From a checkpoint of a small transformer trained on Wikipedia.
Size: 11 layers, 4 heads of 128, MLP 1024 SwiGLU, 37.2M parameters.
Architecture: RMSNorm before each block, rotary positions, no biases in attention or MLP.
Training: a variant of Adam for these matrices, 901M tokens, 13743 steps.
MLP neurons of a small language model. Each row is named by its layer, matrix (gate and up: input weights) and neuron, and shows model dimensions 389-484. Each number is 500 + 25 x the weight over its row's rms, rounded and kept within 0 to 999. Numbers have three digits each. A neuron's up and down rows have the sign that makes its largest values positive.
A block is one neuron, or neurons of one layer that tend to fire together. After each block is what it responds to, as a language model described it from the Wikipedia text at the highest values.

L3.gate515:530502525522518477485519495510535556510493536452501526472564461502470511489499517498527526540532485517476519504548462508465510478473502499528478515489474500475499464477503502495519566499494511464517545478504497536502501556494485494500542521563465472502501508497523517493453505476486522492
L3.up515:457502468510478501530487484478527466466489528511477510517521457490520546473476522499519490491514528515483504526524484486518523479479519504552502499476498548511501457519469482484523492522524490498460516518481534470523510514555486499547481469489503443505536519484474534478517506513539473491
L3.gate581:527488465500468509517518522487505447483523507519552514486508453526503527485465447507496494554511536516499474468487500524527510534476465494513543491537469548507484533505508463466475515484525481483463491475506509491495457481470445527489545460484495469506544543476494460495500498490499529529
L3.up581:513489506560493500513475505523508494520493481486498506483484470475464476506491496466484473491551517478464486507495505469498447493482539498501468527500564465476536489491448484514507477511462468522528524497439489523510528480471564539547487494525510512521503477483511546549504499455505483465
L3.gate896:559496530483506478491510533467520443503532497470467498478498483494464502511472517511518482520547533486505504524506487488505513482480498508519510484505506495469469488487459507525506500459491501489487552492503521505504462510497511500491499510494516491520543522492487512487529532540529533549
L3.up896:485523465462463520535510476552524502513501475504553487519492507495535517540491479483521523462491493525451471526534555499504526494502546452525553496497500457480518478485521474498517505532479501482446496524518538483519475485505497524473541465478485472514493463466490520491533502493497489497
L3.gate932:471559474482467497514514537551526503491473526514522433495513497501511512522499508486527465498493498532516533491500534494506542438494541504493499520479469443520479463548492481506518507523519484478522535497481464492462509521457523490524545496533517489493520467468481474504486529520527472539
L3.up932:516503504486491531488507497495495502511486515529543492456506482527500541478462526512526509551503474449512541474520536487472531454501503526509474508519453475509484483527502509526507528504499531513498509548504513507505481534518490504544524489523486470496513542473485526486518489488495494535
Description: Word start after punctuation. First sub-word fragment of a word right after an opening quote, parenthesis, hyphen or slash, e.g. "ho(rny)", "ba(d guys)", (th)ough; also mid-word pieces like guns-ho-t.

L6.gate178:503518488490482515507560504472492538504479529491515489487510486486482506559489479459515504534514490470463536491506493473441537489512469515490501526469504484484496526485509481508483527496481432466532537484468527499485520494519462516471491508510474505524531482536463517508490460498499477508
L6.up178:540520487514508502498444516547527519456546544497481486528473558522469501499510525467480502508456457504522510538507508500477495498498459479522518490475495492535462506491495529494509492440514491491508483476505530482462483480531451477522477468500530531454507483523462516523466449502457540488
L6.gate202:517495468523539461486555481472497480514513553548477490528506501477488524496552504497512509522519478472503478488519556505519532470508487525488505523455492523477494489517559488491515517491474494490550510542535539504494519448521458470513492503482512477549477502501496469531477473491542524464
L6.up202:495505476506497483535480488456487519496486532500498499483503531489476467487496479506479495523486511489521511485470548480500498472513484487494529512490489496561464463504489508511477492523453475498498506511485487459491533518521493459546511497497487488500507537488516486532491476505508533475
L6.gate225:499487492504519501496482469486548515515480444461509507533516518520483538562554459466486479488498522530484539515503521502561520510482508477512485483495495467501493529442519537512501513502501467494498485448482491510504529472539498478493483513527497546486505489522499496471488436495527479452
L6.up225:509487502493496458476529477522537453490512504490508507486521452509479491442465517468534466499478542497495476481520499509499508478471521528528534489487514483487502514461513494467477494484496458482489511526522554503504479544504501481514452461504499504491475520518546482522541516484494478482
L6.gate933:524462522532506480501477476496502455491504486474486525494490485535513440554501508455504457470520501517526507544513547460501489497490516477537512496531488529473462528518518516472520521502543484525470563463533525527492520506516484496501479472472537488534503491528509554486549475511504515503
L6.up933:482497473496514513516457474511462472503516484533465516489497475463435519490527477516519512525496498527512486525466498495512484508513488477523517485451514547509448530472564483496504473479498474523460516503495515495495495535525483517502484433501502482480537495494525512520513528480503486481
Description: Describing and attributing works. Possessive 's after album, song, game or episode, plus "as"/"calling" in descriptions and reviews, and mid-word pieces of words like renders, description, attributing.

L3.gate525:468504516504551521529550480447488469503484534467502508490480509464493530532492445539514514470510480507471474450540530469500466495491505459540462488507493555493520479487512479521510513497488529498480529498506492528518528516508478517477484541532481487514553522471456519529516509524519518485
L3.up525:477514521495501531470481512495495471490471491470495524454537474515523500507455493520484521515507500507473523508496472480513488494511465527505505452506505528504457492515494465525543516480509479517444515509526544494483518529470504517527476507506522522511496499498509520464480498485478512501
L3.gate588:534479516489502465503492492444541518443483522509538485493506519528527501508478498527472497527458506480477525469527544498455512442505534522525502475509478497481500537454496517533516483516551508492467463475504495513485484479499521478523499451507499486508519473556539481489504480482494528502
L3.up588:524493506522522486486503454471476515492495453499519501498464511542489515512515480518485516529518509509480489517490512485536490526502495481481482438511495511499497527496512467504469495491494435453484511508468518512403479475487516483504500453530495448497525496442502513515537529444491520511
L3.gate591:490506492497475482493455488468501473525487528479508500442505523543499492509523535499518490534517511532519484457513470464522482504453534545471518488497508498549535486485497446498516491516544486490484535475549495506497499526529490439545494517453530505521480481530449530500499502484501487478
L3.up591:471494493531497506497542501506475550491507494499510546531511495506495549549506490543489489517473475519443502468485487525453456556483542524521511473530524468554512526509512535471554506469443526544478495457513522498510500529453468512490536485520492442471473481512488475497483515502553501465
L3.gate720:466479474488507506494499534468480504450501505524485511510488512527528561486505486501507461530490504515482505469531476509477448474517468478528482452494497499451504518447548488510527491489516554480482477482551513522528504508475473559483553496487501481519489461465470450497474498535475484515
L3.up720:480499524473522472513482496512509529451467497495504510540525507487541537510455512458523501529454486524454501498502524489482484500462514496496473485520480496508497465548474465484512532535482516522519500479477510503483537531470526480491457518484499493532518469502501528518454480513495549520
Description: Wiki article/section boundaries. Line breaks just after an article title line (= Name =) before the short description, and the second = opening a ==Section== heading.

L5.gate779:496514501469548479515496509485482528482494556496494518513494497500496481523496508506508498455509503468520488482510498471500523469490498504482493535517514470494529490464500489510471517510509509505548495487515541501485508554532520477501465469477465493510476498454538478485493478490491462526
L5.up779:535530476521463452535496530474481496531450508492496553496505528531516497513512492525472486526458514494488516503519477512521526487488522538474560499458501477511511496506481523440522504471533493496549514504534486490523534494477494422529484483485520501496505473532492510469515501488510501467
Description: Function words after subjects or verbs. Pronoun objects and auxiliaries right after a verb or subject, often in quotes or reviews (calling it, It is, did not), plus mid-word name pieces.

L6.gate133:544472444506503474536501490488472559483491476534508481521505522496521483486494496483491500512521552507455520463571469463520503501510524497499487456466516530492516485472482487471494510519507540475473525491494509510500504489490479532492474457505522493508520514548523477476498503510483448514
L6.up133:531461524441524479491473519546493487455480476503496478478507487515488507472519496537523566476473461552458500531505500498476512495475521483483499490501448508493454519493509495440537502487497477495490523516504528504468528489509451530503462533516518510517468511494474486515441506477505533547
L6.gate416:509497501483489499462496523503483504489512522497473501498523519559510490482494499514557472513510491520483494508518504470450460496499463499501485500496495535429485533491525459502530552545493509523551516540497497496509467476530520495521520503543512520517517486453505493535508484535501536528
L6.up416:527479552527509485536514482505501519440562510514505512532462518472519537481500499496469539506455497476475531529537501536515492517456511484523512482517480495522531497460521496489484502503494560486525505504565511575512504490478496551498495456491522435523523484497478484504494473465516472474
L6.gate440:487536445502526464493487489482509498496506539531493482487498490499478520519519507508505474534487493485475491484556539514500464459440466515519526504496493492476503553519539491492531484473440528503508533491482509550461538470492480503483467466528527485510527488520520497504486520502519499489
L6.up440:468514538471522477527484507492463448504460487530492503424535485511457518517546502492531484489478475526509489519518504521530507537472512469533496532495477453500499485470499514497436532487486485493542517506457523498453528494547452462493510466510526519483481511513506508425508504521487521498
L6.gate487:469536463508495495517544472491512500552485511470531455528482515514486505508488494507529477486555475465491464485516467481455502513503520489503518475479520485489531487515524512472506513491522472527505534499484500536505506470507460541487499520486475507499542533448513455537511521501482509519
L6.up487:452541497517528488480467520507458491503459450515509471491496513498522425495486500479530483488539496526466499532531509475496478499515513494526506519529466472471550457486529465496498503502504487519486482512521531533490495499532508504522499498505500492525527502482524533495462513512498493465
Description: Wikipedia headings and table headers. Words and separators inside section headings, infobox labels and table column headers, such as ==History==, Team / Apps, Heat | Lane, RBI =.

L5.gate254:486525452519500481523516487500502520509422530532496468538492503522493501491483498560546500569488475471464548501527493506472477474467490499554512478479494547532501534489534533503465508470512540506472530496478510532485506477443444492505516481539488502501540461525473489511496518492451535511
L5.up254:520515499531499452512532491485446476506460529499496501517464501521476482497503484500527520470487476506490488436492512508499515521488530465508495539514521517485453473497526479525478503504462490504506513446532479505458517513505489498521537477501526510530517485493541480452530508511547528520
Description: Wikiformat section-heading words. Word pieces inside == section headings == and table header cells, often just after stat tables, such as Singles, Seeded, Yds, and See also.

L6.gate244:493485456521516494575506517505523541491445489520491521466504499522546509511504491483494482513486519509494511503530474461463510530513521503532462481531465522522526554525560462518479509500487465501519499463512489491490526528446503496477505510494528495528575543505456483494467492538529492493
L6.up244:439458448462497516513516470504521489467468503516466508522501505469512510481491527507530522510514509535526497473476464472523489434531466482474506465491521487514466503534459493543505485510531525505512500551459459508496512530484500510546464477461509490523498480484476540531482510486495482502
L6.gate602:499526500462493522528520525512500540474482521494467497492470513487526505519486450506539495479486481513483532495500530515513502517525489530489460491553506520515499558510535516479497516509518532526475469526523538475523509513498460498507485509502482454479530545469513472469458478469473495504
L6.up602:490517471506535537513475501514491527463479501493479518454543522491524534489518528488510475490468522489519474515531488507482494456478488503508554498510525477499510436540459473485516517528494484519522517511462481518516497475483543518533477523501530564496513513498460471462534485533496520512
L6.gate645:509505515491474470498514514460534465507494479475479544486486459550512542508507465485522492454467486515444524480526558488508461469497478494489483466477518545482478496537534452513519524489464494526510517498529530535486551492486495524474489512468506494452503500516490462524536493473507521507
L6.up645:542490495493481456494522501451503501509495478470541482518490495546516496473485496493506505510528525492485544493503503517507491501512453539500480477558501530493514510497482515478505516537465532525490492505502492526510490514505500508500514488538494490501510485512501500509538527514479524506
L6.gate832:502469521476487458522487446479481533501503548511461480539510477511542512509488496511493439504462488497466476494523468496515531513506500540489506445508514467464510503485497486523456469500547496504492529519527528528476485485475504504496519445503479506515512467551483516546509476516475508485
L6.up832:514527512497501495455530522476468461492541470480521511461508535504539484530494491530493514463455472493491496472514492524491482479517513483484490483499501475428505507507511480469523545513478476499495494528522531526458502462504465456553500493466518500515508507472487482496541473501491490525
Description: Boundaries in structured lists. Fires at line breaks closing a structured entry (goal-scorer lines, infobox fields, chart tables) and on mid-name word pieces like Ball-est-er, Lu-ca.

L3.gate264:523507499520513480470473471474519491479491489518526436544497523529515500528539467506527502507498449539507470474537517515488479500518515514525511514465491502443503482497489498511490502527529518491530503469529523499487517494495492541467490510492512483471490502509470519531492564471519508469
L3.up264:457494498511516509456492487453451520491485509452516486475502500530480496493517491496510510507506512527513524476505480456472493498543459475464498492513478503459529483522484492542489477463531509492583468521519518472488477506512474483540474534471471505519501500467547449535486502526462487522
L3.gate344:527501508457495489516505499477541492531481488486535486473481521514516512466508513507479521483465461533509522521516511467513522471491509519513550548505482477493503466545482496495469475506498515488512532503518496487504517496499510494499468537500499462537487514468500496497521486538498478530
L3.up344:490475505477558478482516494469506510489538453513538492501495492548503505538505502537517516521512573522503526527479528506500489457476495541478522522512468514487571500502475504526508500555491525479517500513534486523513488489522491494522526533533494460506526514493511479491527460537519493519
L3.gate494:455499476512522499507488519442500489527501534486485473477506511535509501460520487492474523506471525494490454529504526509491466430523501480552536522490528522493520494510505464518466472551534515523534505500511479537514500498471519509546457550504462491511496486464504531492520514495475496459
L3.up494:484538481524465438500514481501472525471502529465475497537528477481505513473514500510465504467502524486463495490513489477484510461533474440506470506492518546455542529523530540509539508548491474521511482526495490486488524506482501507507502551509462514498519518470509493555537476500482497515
L3.gate1012:475456475482461451507499483533531534517483518546476504486541556490468485523508521529538498512471474487493513520534499485523498519530471533502513515498511507515493491510532507480465506463509504489522508486490546532502494477505502511516526497498538482527539502506520532454471486514529509485
L3.up1012:534488513495536576467493506491476499496529543500452533453501505569469452503546497506466492475542490465516507517496498530494492510536503530523531477495503482483506468523523544495495483473505498470507487495506409539488466494505498512488512516490476520471466492490504495570541495519479525500
Description: Closing heading equals signs. The first = that closes a wiki section heading after its title (Early life=, Cups=), plus compound hyphens (Kingston-upon-) and mid-name pieces.

L5.gate661:527500508477510507538466480505546476527535499448481486514483511484499520514542493479469516494471461473473497529519513522497477500516514483466524473490499473470485494457527457506499538476477518499500534495459451504500509553472516502512490501512478515521492497512458514452522500468479495492
L5.up661:522500532539504509474507510520442486481474477507520463459567478518493519511478526540478476516512537494503466492516460498534461520517506498534538461497508510514476507509515580460500489516458511536482541511467512548524507526480475498532515471481503512519510473513512479495510507474456525494
Description: Infobox and table structure. Structural tokens in Wikipedia infoboxes and tables: "by" in "Succeeded by", line breaks closing a field block, table pipes, and list dashes.